Part of a small language model's weights.
Training: a variant of Muon for these matrices, 630M tokens, 9000 steps.
MLP neurons of a small language model. Each row is named by its layer, matrix (up: input weights) and neuron, and shows model dimensions 192-319. Each number is 50 + 12 x the weight over its row's rms, rounded and kept within 0 to 99.
After each neuron's rows, "fires on" lists the tokens most often at its 100 highest values on Wikipedia text that the model never trained on.

L4.up528:62 46 45 42 40 55 55 31 51 43 56 61 57 42 60 68 38 51 52 41 65 70 57 83 59 36 67 17 48 45 41 55 48 55 59 19 32 55 55 57 54 58 72 49 59 50 42 39 41 47 58 72 51 61 28 55 41 51 62 53 29 47 42 47 48 69 56 47 44 58 40 60 57 57 25 51 45 52 51 49 66 32 56 72 49 74 50 53 52 47 43 58 48 54 45 27 39 59 55 43 59 45 48 62 35 44 73 56 48 53 54 36 52 22 38 62 38 34 58 55 47 50 59 57 33 37 23 61
fires on: ":", " Team", " Street", "atus"

L8.up103:39 39 49 43 69 50 60 79 30 48 50 25 52 36 57 41 70 39 52 73 45 36 38 62 57 66 67 32 45 46 45 51 69 51 58 36 39 64 44 62 58 53 72 19 42 74 49 44 67 62 50 45 35 57 53 50 42 54 61 47 72 41 40 45 28 52 36 72 59 34 76 43 42 53 36 49 27 57 49 49 52 51 49 53 68 56 45 40 48 60 40 60 45 38 56 46 61 43 51 56 55 54 68 37 56 48 51 68 57 57 37 78 39 48 36 48 63 61 45 52 40 68 53 82 68 59 55 46
fires on: "2", " |", " Un", "1", "-"

L2.up183:54 31 48 57 48 51 66 61 50 58 52 51 53 51 51 27 67 76 67 61 58 37 39 39 55 43 60 37 54 56 35 45 59 68 48 67 70 57 34 44 49 52 49 44 52 56 55 47 41 57 18 58 43 44 61 42 50 66 65 68 31 61 57 30 59 72 61 47 47 59 45 44 39 36 56 59 37 59 47 44 56 66 50 46 56 25 36 59 35 32 52 51 40 57 61 44 57 39 55 43 47 53 42 33 54 37 46 48 35 45 49 55 39 37 48 52 47 61 45 67 42 66 48 45 33 48 44 64
fires on: ",", "d", "ber", " City", "min", "se"

L2.up310:37 67 31 48 55 66 64 38 52 48 37 37 37 35 59 44 32 40 47 45 46 60 41 52 45 34 53 46 67 43 57 56 53 39 27 74 49 22 33 69 58 41 60 51 33 62 44 52 69 44 66 45 46 52 35 34 65 41 59 52 78 50 44 53 43 40 62 47 47 46 61 65 57 53 55 55 41 54 61 57 49 61 43 55 34 47 69 59 30 42 47 43 45 46 75 50 73 58 46 46 51 45 42 71 66 64 43 43 43 40 55 49 48 40 39 57 37 42 48 32 55 16 54 76 72 63 69 48
fires on: " World", " level", "International", " Council", "ward", "ies"

L4.up381:70 70 53 43 43 67 37 49 40 58 48 57 64 64 62 54 48 63 49 42 41 31 39 50 44 54 52 52 51 55 71 34 29 32 59 47 52 67 70 42 56 43 61 46 52 45 58 48 38 52 61 73 25 39 49 70 58 66 48 68 50 64 46 54 50 35 45 74 52 45 61 64 28 58 78 35 44 30 54 53 62 41 44 56 38 52 57 69 47 37 36 65 42 36 55 41 56 61 70 49 64 76 45 48 54 49 28 45 37 49 53 61 38 38 31 72 52 49 56 65 59 35 51 37 52 54 71 41
fires on: " ", " see", " See", " Top", " •"

L4.up804:55 63 46 27 33 32 77 51 47 47 66 32 66 61 33 55 47 48 73 58 48 52 45 50 45 42 52 55 49 63 57 51 32 30 61 41 63 35 41 56 46 39 57 64 75 45 47 40 50 36 63 53 46 42 37 48 60 43 50 52 46 36 60 81 59 35 61 54 64 49 58 45 40 49 50 38 53 63 62 26 57 37 45 52 55 56 50 76 59 32 35 42 58 65 53 39 48 39 56 52 54 61 52 33 45 56 57 31 42 60 44 59 64 52 70 49 58 52 47 52 52 57 44 51 46 41 38 50
fires on: " Re", " Bi", " re", " Wi", " My", " Mon"

L4.up904:46 72 68 75 56 60 66 32 53 47 43 56 56 35 64 39 29 52 57 31 53 56 43 52 48 35 46 77 48 56 52 60 44 54 20 30 48 58 39 47 52 67 54 55 42 67 75 61 70 60 41 48 66 49 40 56 56 45 52 50 49 46 49 47 40 52 55 56 34 59 31 48 57 30 37 43 42 51 38 69 43 56 70 41 67 77 63 60 27 46 71 63 58 57 56 40 65 40 57 46 42 80 65 49 48 43 62 26 41 53 70 46 49 45 39 54 50 65 60 50 58 59 44 57 57 44 38 76
fires on: " of", ":", "up", "ship", " as"

L8.up738:55 45 59 34 43 43 57 58 68 35 67 37 45 41 78 62 64 51 43 39 49 44 51 78 42 51 64 45 51 45 19 56 63 52 47 46 44 65 49 45 42 54 44 34 69 45 50 55 39 70 76 47 62 45 42 73 50 45 48 45 54 49 58 71 65 40 42 43 35 58 77 53 47 54 20 40 49 53 65 61 45 46 52 40 64 23 59 73 40 44 18 64 55 41 32 32 50 50 35 46 41 66 51 61 63 60 62 39 50 53 61 60 67 45 61 54 46 54 49 41 42 42 24 40 66 43 43 55
fires on: "s", " Me", " Se", " S"

L6.up142:51 45 40 52 41 56 55 54 31 44 73 44 52 65 53 37 50 50 42 48 48 51 51 55 26 23 52 49 24 71 54 38 50 46 35 45 49 30 49 40 61 36 68 68 49 51 66 65 50 33 38 43 44 73 39 56 42 51 53 48 46 60 55 53 48 46 43 42 51 43 55 57 51 60 26 49 43 39 82 42 73 39 35 55 44 48 47 48 75 63 50 43 68 30 50 33 68 23 48 44 43 66 46 35 51 55 49 42 53 75 51 24 49 52 38 43 62 68 51 64 43 56 38 62 41 43 52 63
fires on: "1", "ing", "3", " and", " or"

L6.up557:53 81 25 55 53 35 58 47 44 55 60 60 49 37 58 62 46 62 44 49 31 44 62 63 57 53 48 33 75 58 54 57 41 70 63 43 46 42 40 58 38 27 58 51 28 59 31 58 61 36 37 46 37 38 71 71 49 60 49 46 47 40 74 62 44 36 45 39 61 33 51 67 51 37 40 44 42 33 67 72 29 55 57 63 49 64 39 29 51 39 41 36 83 64 47 53 50 40 56 46 55 38 50 50 52 41 59 58 62 49 39 62 25 43 39 37 52 33 54 63 58 52 58 49 61 51 49 52
fires on: "\n", "8", "6", "tri", " if", "5"

L6.up187:55 63 76 80 39 78 35 43 41 53 60 55 57 53 44 52 70 38 42 66 59 34 71 46 36 65 54 65 28 66 50 50 41 62 53 66 51 40 48 36 59 54 49 37 42 43 49 49 55 19 52 37 39 60 47 54 44 31 39 47 39 54 59 38 47 78 60 44 44 61 31 49 58 33 62 54 32 75 34 32 52 41 61 67 59 69 46 46 42 53 51 31 54 49 67 48 45 33 38 47 45 46 36 37 57 36 59 30 30 71 39 57 47 72 22 39 57 51 58 50 36 53 78 55 42 27 38 44
fires on: ".", " Succeed", "0", " Candidate", " |", "5"

L6.up1053:32 57 43 64 45 44 47 68 47 47 58 69 59 62 27 50 45 52 48 37 55 60 46 41 52 59 59 34 45 67 38 52 69 31 50 39 56 57 45 60 47 42 55 51 46 65 45 69 45 42 49 65 55 49 61 66 64 25 60 44 46 48 69 69 30 45 49 42 41 30 36 55 58 46 37 26 53 41 57 57 41 54 51 55 57 54 54 43 43 50 67 36 40 66 58 59 75 31 46 53 52 39 29 57 55 62 38 41 58 51 38 53 52 49 28 54 59 29 39 35 56 44 46 67 43 50 39 50
fires on: "\n"

L8.up594:57 45 51 52 42 50 68 69 60 54 40 37 51 35 60 57 54 45 54 62 56 49 71 44 59 40 46 46 55 61 59 47 45 46 48 45 48 68 67 56 44 43 55 68 50 57 38 39 46 71 59 62 53 40 58 62 47 68 48 48 61 26 48 46 46 57 53 59 55 50 68 37 59 55 50 56 49 59 52 49 56 43 50 62 18 35 33 49 39 35 67 59 55 42 51 67 63 68 44 69 43 61 69 71 35 38 67 45 48 43 52 73 38 42 41 40 54 54 54 59 55 41 47 48 71 57 41 38
fires on: ",", "3", "2", "1", " ", "ce"

L6.up1077:55 60 47 43 29 50 86 59 69 65 47 61 25 38 33 33 45 52 60 54 57 31 54 48 38 51 40 59 42 56 53 60 57 57 49 46 61 70 46 49 41 59 63 56 78 61 64 29 61 43 59 50 49 75 56 51 60 43 47 51 48 45 58 53 54 42 45 25 58 36 44 57 48 43 55 34 35 61 50 35 38 43 39 55 46 60 56 36 48 50 62 63 35 45 67 34 49 42 46 70 64 51 54 44 42 52 38 55 43 39 48 68 61 43 30 30 18 69 49 66 49 48 36 53 55 41 56 58
fires on: " and", " As", " as", " /", " (", "2"

L2.up696:33 58 61 64 67 36 46 50 61 46 39 46 60 57 57 39 69 58 59 76 66 30 51 67 45 53 50 41 68 42 48 70 46 62 46 44 53 36 41 62 28 56 55 51 53 55 33 50 52 44 54 50 72 46 68 53 59 27 68 57 32 60 59 33 66 52 64 28 40 50 46 63 32 60 60 59 27 37 24 66 43 40 49 53 50 67 28 51 47 63 47 40 64 50 48 51 63 41 32 61 16 30 25 43 35 52 79 42 45 57 43 57 59 27 40 46 18 19 38 59 77 60 45 61 58 59 55 31
fires on: " |", "\n", "ed", " complete", "mo"

L4.up236:64 40 48 55 47 52 45 27 30 54 49 48 49 60 58 44 47 49 72 52 45 70 71 59 43 53 31 45 34 58 39 45 62 61 58 59 53 51 48 46 70 50 51 54 50 64 71 67 75 47 37 54 45 58 30 42 64 52 17 53 35 35 60 45 49 50 49 32 49 38 48 54 71 49 39 42 64 51 49 48 33 51 62 58 52 57 46 55 62 49 48 58 45 47 35 32 46 56 32 63 51 38 70 57 52 48 59 50 38 64 49 31 43 52 25 53 51 50 42 54 54 63 63 37 49 41 52 36
fires on: " |", ".", "ez"

L6.up58:56 54 55 56 71 81 61 40 54 62 48 46 48 57 48 40 42 61 44 61 60 51 53 54 72 41 40 46 53 52 43 51 49 46 45 20 42 35 43 46 66 28 70 62 56 51 46 35 67 61 64 54 37 75 42 69 42 36 47 67 60 45 40 76 43 51 28 31 72 53 31 34 59 71 65 64 52 47 44 53 46 43 40 51 38 37 32 61 50 61 73 52 41 48 71 53 35 66 27 50 55 64 36 55 60 41 66 60 41 58 57 70 54 33 68 49 55 66 47 54 59 54 49 69 57 60 60 38
fires on: ")", "3", "2", "\n", " Tour", " Most"

L6.up978:40 64 54 43 57 33 44 32 39 54 53 52 54 67 28 47 52 59 65 38 87 59 68 61 41 57 72 41 54 43 38 47 39 53 44 57 67 26 41 72 44 56 51 50 58 47 43 62 52 51 51 32 24 57 46 43 65 67 54 70 48 69 32 27 58 69 48 49 36 51 52 50 47 73 46 51 63 54 53 32 75 57 65 42 74 47 61 53 43 72 44 47 64 29 23 37 52 43 47 40 40 33 63 71 26 86 54 69 51 64 57 39 64 24 25 36 58 57 14 45 36 42 48 48 44 58 48 40
fires on: "s", "1", " |", " and", " The", " from"

L6.up561:38 41 42 64 25 66 31 24 60 65 49 52 71 51 53 57 50 83 44 65 49 45 56 39 41 58 63 42 42 47 79 42 48 47 42 57 47 54 43 49 28 49 32 54 40 38 33 61 61 38 70 45 66 65 48 50 34 38 57 56 52 71 45 48 69 67 51 63 62 44 50 53 63 34 53 50 48 47 55 64 39 47 55 46 36 55 36 44 61 54 53 57 54 45 35 23 44 65 50 45 48 56 45 59 47 57 54 35 79 79 34 42 55 48 43 62 49 44 17 46 50 40 40 41 45 46 60 48
fires on: ")", "%", "0", "1", ","

L8.up485:27 52 54 36 53 37 35 56 55 60 59 64 57 31 55 59 51 58 53 59 40 37 56 51 53 51 25 51 29 39 50 44 46 42 70 46 54 47 53 66 62 69 43 50 40 42 64 40 48 61 56 58 58 60 57 54 66 47 41 54 44 42 44 44 49 53 51 53 39 59 42 72 37 58 66 65 41 64 67 38 51 40 56 61 35 38 24 52 79 36 59 43 79 53 63 69 28 69 36 60 50 33 44 39 58 42 52 46 24 37 39 45 37 54 43 64 52 53 50 35 36 66 46 25 55 87 52 40
fires on: "2", "4", "7", "3", "6", "5"

L4.up98:59 52 29 25 40 48 76 35 60 47 33 46 79 62 55 27 40 53 51 47 54 50 44 55 69 70 50 67 54 52 49 68 68 54 46 36 44 50 52 18 45 32 34 54 61 61 54 64 58 47 70 59 47 34 37 38 61 55 50 49 58 60 63 54 61 69 43 47 64 25 44 52 45 54 28 48 38 46 71 70 60 48 53 47 55 62 35 53 45 69 69 43 54 27 53 61 49 42 52 50 29 45 43 54 43 27 25 36 66 58 44 46 70 69 61 45 23 47 54 57 51 36 63 75 49 31 48 71
fires on: ")", "ß", " research", " Young", "law", "min"

L8.up242:57 47 42 56 41 68 49 45 65 43 52 50 64 52 36 47 37 52 66 60 53 32 45 52 61 55 68 39 53 46 44 59 88 48 58 47 57 52 70 63 28 42 58 56 55 41 48 51 37 20 58 51 47 47 44 47 53 49 42 61 27 68 66 71 81 41 76 56 75 31 64 38 47 33 65 44 61 72 60 53 36 35 60 47 38 57 49 37 39 56 63 35 61 40 38 38 36 53 53 36 51 35 50 80 52 55 46 46 60 65 60 49 61 58 58 64 48 60 49 52 47 47 51 58 35 64 61 46
fires on: " |", "1", ")", "known", "3"

L2.up549:57 61 54 58 38 63 54 58 43 40 44 57 69 72 46 37 56 55 33 52 45 49 60 45 56 31 49 60 74 41 40 65 44 63 48 29 56 51 55 58 25 84 44 65 25 62 61 49 45 35 61 62 53 76 61 43 62 73 16 80 60 56 61 40 51 30 43 54 50 52 54 58 57 57 41 51 34 18 56 43 37 53 56 35 54 46 35 45 54 61 48 64 35 73 60 39 60 38 32 22 54 35 52 61 47 42 62 36 44 53 54 47 42 35 60 52 29 46 54 38 56 53 54 63 38 49 53 39
fires on: "qu", "din", "8", "d", "cu", ">"

L8.up736:46 61 60 41 39 68 73 51 58 81 33 63 39 46 62 43 66 53 68 46 61 31 48 67 46 57 51 64 62 50 55 50 52 73 33 77 36 69 58 48 34 37 46 51 61 30 51 44 61 48 75 45 30 53 40 70 78 54 82 44 60 52 42 47 60 51 35 62 55 32 54 65 41 52 57 53 48 41 44 36 39 45 54 52 46 55 48 58 34 53 31 44 35 55 62 56 74 43 51 56 57 42 42 56 46 42 42 51 57 44 40 58 58 43 65 26 28 28 37 43 68 49 53 56 72 56 42 26
fires on: "\n", " |"

L6.up272:57 56 48 62 41 60 47 51 45 52 44 68 58 51 40 57 70 63 39 71 71 54 33 51 46 38 44 28 64 70 41 61 35 38 37 61 60 26 42 40 40 52 33 49 72 58 50 48 57 46 27 65 37 34 41 59 17 34 48 60 57 39 51 70 37 40 32 61 62 41 61 47 54 48 54 49 46 51 56 66 73 54 42 49 48 60 39 56 63 64 41 36 50 55 40 36 43 71 67 26 45 21 50 53 67 52 68 40 50 44 61 62 30 50 41 33 51 61 42 46 36 53 54 41 58 30 48 21
fires on: ",", "-", "\n"

L6.up81:67 65 54 30 48 44 47 59 62 65 45 32 43 40 16 48 62 36 50 42 62 63 38 62 45 42 56 63 59 35 44 49 24 55 72 56 48 36 48 57 31 42 65 37 59 40 48 51 46 46 48 50 10 58 49 28 43 31 51 64 37 55 61 49 54 56 70 42 57 65 48 56 59 46 47 52 55 40 31 28 63 47 44 48 70 65 63 45 46 41 35 40 52 68 71 40 49 65 39 36 48 45 49 49 56 42 24 53 46 77 48 61 59 53 54 60 57 49 30 73 40 46 47 54 67 47 54 47
fires on: " ", " a", " do"

L8.up987:67 55 59 40 54 77 49 67 46 67 30 43 57 49 47 46 48 55 48 52 55 58 32 73 46 40 60 40 52 55 51 49 50 43 53 60 58 41 48 50 40 44 44 38 41 73 76 46 74 40 41 41 31 34 36 54 35 64 56 51 24 62 73 27 33 51 36 43 71 49 45 67 42 59 59 61 35 74 50 43 64 36 28 44 33 53 41 49 66 49 70 36 39 66 59 51 65 65 71 45 49 59 32 67 45 60 70 22 46 54 61 61 28 45 54 36 48 45 52 62 60 61 49 50 70 39 32 51
fires on: ".", ","

L2.up943:63 67 43 48 50 36 41 54 56 58 37 53 54 58 50 34 86 50 43 49 31 47 49 62 51 63 53 48 47 50 50 56 55 44 38 31 32 62 38 28 45 30 63 47 68 39 31 72 36 43 39 59 36 72 53 62 53 34 59 49 43 49 61 61 63 42 51 35 57 64 60 44 42 55 46 67 42 50 41 64 63 69 62 65 70 49 37 31 61 44 66 50 39 30 58 39 67 32 50 24 58 47 35 61 40 68 45 39 38 53 40 37 56 39 47 66 64 37 43 62 49 42 54 45 46 38 56 53
fires on: "\n", " none", " An", " for", "han"

L8.up992:58 71 46 56 33 56 36 51 54 51 23 32 64 57 42 52 48 52 42 56 35 37 61 53 38 52 67 25 42 38 59 54 65 75 62 53 57 56 69 75 99 48 51 54 59 45 43 52 46 48 59 43 52 30 48 58 41 61 75 48 42 56 30 55 37 43 69 32 50 46 73 41 46 66 38 46 36 43 56 36 66 57 57 59 42 38 42 58 31 63 53 56 62 77 57 51 44 66 44 65 61 24 59 52 45 67 55 55 48 48 56 61 43 36 52 30 57 38 42 51 34 42 58 42 44 61 59 55
fires on: "born", "s", " However", "m", " Pld", " "

L8.up74:55 84 33 58 45 69 62 44 49 64 32 60 40 68 65 38 44 52 58 69 50 55 61 72 46 63 58 54 56 46 64 45 65 47 45 50 62 59 29 52 62 33 47 59 53 76 54 46 43 34 35 53 22 48 58 47 54 57 73 43 34 42 40 53 31 44 60 67 34 49 62 43 50 48 42 59 75 56 27 26 30 58 71 41 64 55 40 47 65 54 36 46 78 58 72 58 53 34 59 38 62 61 61 60 50 69 68 43 45 54 58 60 48 53 27 27 60 48 40 33 29 32 54 45 55 35 54 42
fires on: " |", ":", "|", "-"

L6.up734:64 63 44 60 32 55 46 58 30 51 59 45 50 46 50 42 34 76 44 52 59 38 71 59 50 56 77 53 42 55 48 45 57 40 49 48 61 56 37 51 45 52 67 78 48 32 31 34 54 49 59 33 49 44 40 59 27 60 61 60 68 43 70 57 46 27 56 38 76 44 38 79 49 45 53 41 46 50 83 36 43 42 43 58 41 59 32 53 55 71 52 63 57 21 49 53 47 45 61 35 58 38 66 48 54 55 58 65 51 72 56 47 46 52 43 64 64 54 66 68 60 50 47 55 57 74 61 39
fires on: " ", "1", " |", "4"

L8.up11:41 67 28 57 56 43 59 46 48 42 49 55 35 74 55 34 66 45 46 69 55 49 59 43 50 54 59 60 46 69 61 35 66 50 46 61 73 55 54 51 46 50 55 60 57 61 66 62 57 36 56 47 43 55 44 38 48 69 41 49 54 64 69 78 38 51 51 41 43 72 37 57 32 45 57 59 41 52 56 34 60 51 69 47 56 54 53 68 49 67 69 51 40 44 74 50 38 33 65 46 32 49 60 71 63 43 34 86 46 51 49 35 56 46 55 25 64 50 31 63 64 28 25 39 43 66 52 51
fires on: " |", ",", " Royal"

L8.up357:61 71 44 71 68 55 68 69 40 55 20 72 41 53 61 49 54 29 52 28 47 36 44 50 51 63 63 49 34 53 65 72 59 60 46 51 37 38 49 44 49 45 56 53 38 54 53 33 50 44 64 63 66 43 20 49 48 49 47 47 72 57 66 47 66 55 52 55 48 49 59 55 48 34 23 51 44 50 44 47 57 71 70 65 55 61 31 37 42 61 56 32 48 43 62 49 54 44 42 42 71 60 39 42 45 63 51 55 46 57 59 40 48 33 43 38 55 50 43 70 48 28 46 53 58 32 61 66
fires on: " by", " against", " of", ":", " with", " between"

L6.up526:55 63 37 61 43 65 20 55 43 57 66 43 46 33 58 45 63 31 54 54 61 52 74 60 38 44 53 56 61 47 62 56 51 55 33 67 50 41 52 60 53 67 44 61 67 61 42 25 36 42 37 30 44 36 45 69 49 41 40 67 46 49 64 41 34 39 32 54 42 20 57 58 36 33 64 30 50 50 58 34 54 43 64 30 38 44 36 39 70 45 57 76 66 39 61 51 45 28 44 55 57 38 49 27 28 48 67 53 59 43 55 47 31 50 26 67 42 52 54 62 69 47 59 36 49 47 42 46
fires on: "0", " and", "chan", "6", " ten"

L6.up1094:57 31 41 51 63 27 40 47 50 51 56 65 71 37 57 40 49 35 51 63 31 66 37 53 57 43 49 69 77 76 35 35 48 58 51 52 61 53 57 66 83 25 49 45 44 40 53 35 56 52 52 43 53 68 44 69 56 45 24 47 26 49 51 31 30 28 38 65 37 73 52 44 44 58 41 39 66 63 47 49 48 55 39 30 64 39 51 37 60 42 61 68 63 55 74 51 59 29 80 43 51 41 51 43 62 65 36 65 45 43 58 41 49 51 59 57 47 47 41 36 71 52 53 57 61 56 69 52
fires on: " as", " the", "'", " named", " ("

L6.up803:64 58 52 62 31 61 38 30 51 57 38 53 38 23 61 56 71 38 67 66 57 59 63 55 40 52 43 48 49 75 68 50 61 63 59 61 44 43 50 44 49 54 36 66 37 49 41 43 40 47 52 37 50 59 36 35 75 52 66 60 51 49 44 48 71 64 57 33 44 47 60 63 35 51 36 53 73 32 21 46 49 42 54 53 49 63 49 28 69 63 53 51 51 47 47 50 55 26 34 33 56 83 60 55 58 31 48 55 42 39 47 75 57 38 53 41 48 66 56 41 52 70 63 35 34 55 47 31
fires on: " that", "$", " Number", "2", " has"

L2.up801:61 61 54 31 32 53 40 41 69 53 62 48 43 52 68 47 46 39 54 43 78 56 26 57 70 48 46 44 74 52 51 44 46 33 50 58 26 45 58 56 52 35 51 51 74 36 66 53 69 54 51 61 64 65 46 64 44 36 46 52 56 54 64 58 64 59 35 65 31 42 43 65 75 35 70 59 46 56 54 64 61 34 53 43 64 58 48 45 55 38 61 55 36 49 42 39 67 70 60 60 45 62 56 52 51 56 55 44 48 48 56 54 42 46 67 28 59 48 33 49 53 43 58 48 62 62 27 51
fires on: " by", "mo", " Pop", " Crime", " Cambridge"

L4.up291:43 55 48 35 62 52 37 50 33 51 61 53 47 68 56 50 72 52 43 37 39 54 51 62 63 30 43 45 45 65 40 57 47 18 48 56 57 66 55 53 49 52 57 34 59 32 41 54 69 52 76 52 44 39 52 58 70 42 60 50 49 44 38 33 27 36 59 59 35 41 47 37 54 35 61 30 52 53 63 57 55 31 64 61 55 35 51 68 37 50 61 51 42 36 33 41 65 66 55 51 50 51 51 59 61 49 50 74 58 57 53 65 19 59 40 35 67 63 53 62 51 54 61 58 52 48 49 39
fires on: ")", ";", "FI", ");", " →"

L4.up980:47 42 42 33 67 62 40 50 33 52 64 22 48 51 39 67 47 44 32 67 67 48 57 39 43 55 39 59 40 48 67 24 66 55 56 48 72 45 57 53 58 46 53 44 32 32 41 82 30 38 41 38 49 42 66 46 51 69 60 33 39 54 49 46 39 46 38 46 69 57 40 54 51 55 55 34 65 59 65 58 61 51 72 50 45 63 36 32 74 55 50 43 63 54 45 53 65 73 44 55 45 50 55 38 61 31 37 35 59 45 38 19 42 53 55 60 62 52 53 50 41 53 58 33 46 64 62 34
fires on: ",", "4", "7", "8"

L6.up771:43 26 35 72 55 46 72 53 42 64 66 47 34 46 40 45 52 58 55 25 61 48 53 36 21 52 32 47 30 50 53 62 45 60 52 49 57 55 53 51 49 62 55 75 48 53 36 50 33 60 30 49 50 57 45 48 64 38 32 37 63 59 37 32 47 49 26 60 56 46 63 51 59 52 39 17 39 81 53 53 57 45 43 57 65 41 54 46 39 55 47 50 48 59 28 37 39 61 47 44 36 43 25 35 55 38 51 42 60 61 49 56 40 19 38 35 55 38 48 63 53 45 46 31 64 43 57 48
fires on: "0", " Party", " |", "5"

L6.up271:50 59 38 50 38 65 58 60 48 65 39 65 43 50 56 40 65 48 67 79 22 56 51 57 42 45 57 50 48 48 61 53 68 71 30 40 38 61 64 44 45 55 45 62 55 91 49 39 68 68 57 63 42 55 42 54 45 63 21 25 52 28 61 53 55 48 37 45 61 58 70 59 28 51 38 48 54 51 56 65 72 50 46 58 39 62 53 42 43 47 29 44 48 22 42 41 47 40 58 52 47 26 48 41 38 74 61 63 22 50 51 42 63 54 21 32 59 60 39 61 44 72 65 46 58 76 48 49
fires on: "1", "3", "2", "8", " high"

L6.up1029:48 49 69 26 50 60 49 55 63 74 38 44 35 50 47 38 43 37 44 59 42 36 43 64 38 48 56 67 50 53 57 38 45 58 42 57 32 78 49 50 58 65 62 67 53 87 53 60 57 42 54 49 63 74 24 63 56 66 44 42 45 71 73 46 65 47 41 45 36 37 57 59 65 42 54 59 42 38 80 44 67 35 40 37 42 40 66 63 43 60 51 35 41 31 43 44 55 58 42 61 51 60 37 49 52 62 54 51 53 57 51 64 54 43 53 62 51 64 52 48 53 75 51 37 50 21 64 43
fires on: "2", "7", " and", "0"

L8.up1122:36 59 40 57 52 72 59 51 49 41 49 46 23 43 65 59 63 59 52 44 78 56 68 48 40 52 49 56 55 48 54 36 32 55 51 34 62 36 49 52 34 53 55 58 77 54 58 63 60 65 54 39 62 36 39 53 38 70 30 50 57 62 67 56 41 57 37 42 48 49 66 53 58 55 45 36 66 53 68 35 68 44 35 41 52 45 37 42 35 62 39 65 56 53 35 63 62 36 61 59 70 42 36 57 64 60 50 65 53 51 56 53 49 38 35 51 65 44 44 52 40 53 31 40 48 43 35 55
fires on: " ", " Se", " |"

L6.up215:48 60 42 60 31 58 53 50 36 57 35 27 64 55 62 45 67 44 61 40 47 62 51 38 60 56 65 61 32 58 51 44 56 65 22 23 52 60 21 53 43 44 60 52 59 64 44 37 58 45 60 64 31 31 45 40 43 42 55 54 49 46 44 36 35 40 42 47 57 60 60 76 36 39 55 74 54 57 62 37 51 40 36 57 57 77 66 44 64 56 57 37 28 59 34 51 67 74 36 63 51 68 66 75 29 45 59 47 62 29 46 27 41 65 69 47 38 63 56 43 42 57 38 44 59 56 39 53
fires on: ",", " the", "\n", " The", "ung", "The"

L8.up328:64 55 53 70 44 39 26 59 51 51 29 41 51 64 35 45 45 61 40 69 47 40 40 45 40 43 42 47 43 58 57 53 49 53 40 45 59 54 26 38 37 41 38 51 43 45 24 40 56 57 48 55 53 43 50 55 28 62 75 69 61 64 60 62 34 32 53 50 47 50 61 50 51 68 54 40 70 45 49 34 71 42 54 63 61 35 63 55 37 52 34 45 57 57 74 49 55 51 56 52 63 62 44 42 22 46 55 48 57 39 47 56 63 52 64 32 61 47 54 51 50 33 50 37 54 55 57 31
fires on: ":", " USA", "a", " |", " or"

L6.up896:62 63 69 33 62 52 59 40 51 44 80 49 66 55 39 54 51 28 50 35 54 69 41 70 44 38 35 60 44 42 53 46 38 53 44 53 59 65 47 31 66 37 61 52 48 57 60 58 58 51 49 53 43 60 29 39 47 71 55 68 23 64 68 54 42 65 43 41 36 42 53 68 30 61 41 50 41 52 50 44 54 49 26 56 57 37 76 53 73 57 33 51 41 49 48 41 61 55 36 70 49 59 67 58 67 42 50 30 45 41 41 36 67 59 32 55 46 60 46 46 58 50 42 65 39 51 40 61
fires on: " and", "ing", "ding", "s"

L6.up1066:74 50 48 64 31 54 73 45 53 58 49 51 50 44 40 57 41 44 45 72 55 35 75 45 53 38 54 35 40 57 50 54 42 40 56 41 54 86 42 60 44 53 42 82 53 61 37 58 63 57 46 63 59 58 48 61 41 35 68 45 58 45 60 26 55 79 53 43 48 45 40 72 45 63 66 72 44 69 31 57 50 43 38 59 65 37 56 59 56 54 58 72 42 38 41 58 51 57 59 54 53 63 59 47 33 54 48 48 43 52 41 70 62 71 67 63 47 52 49 43 50 59 30 22 70 84 62 48
fires on: " ", "7", "2", "5"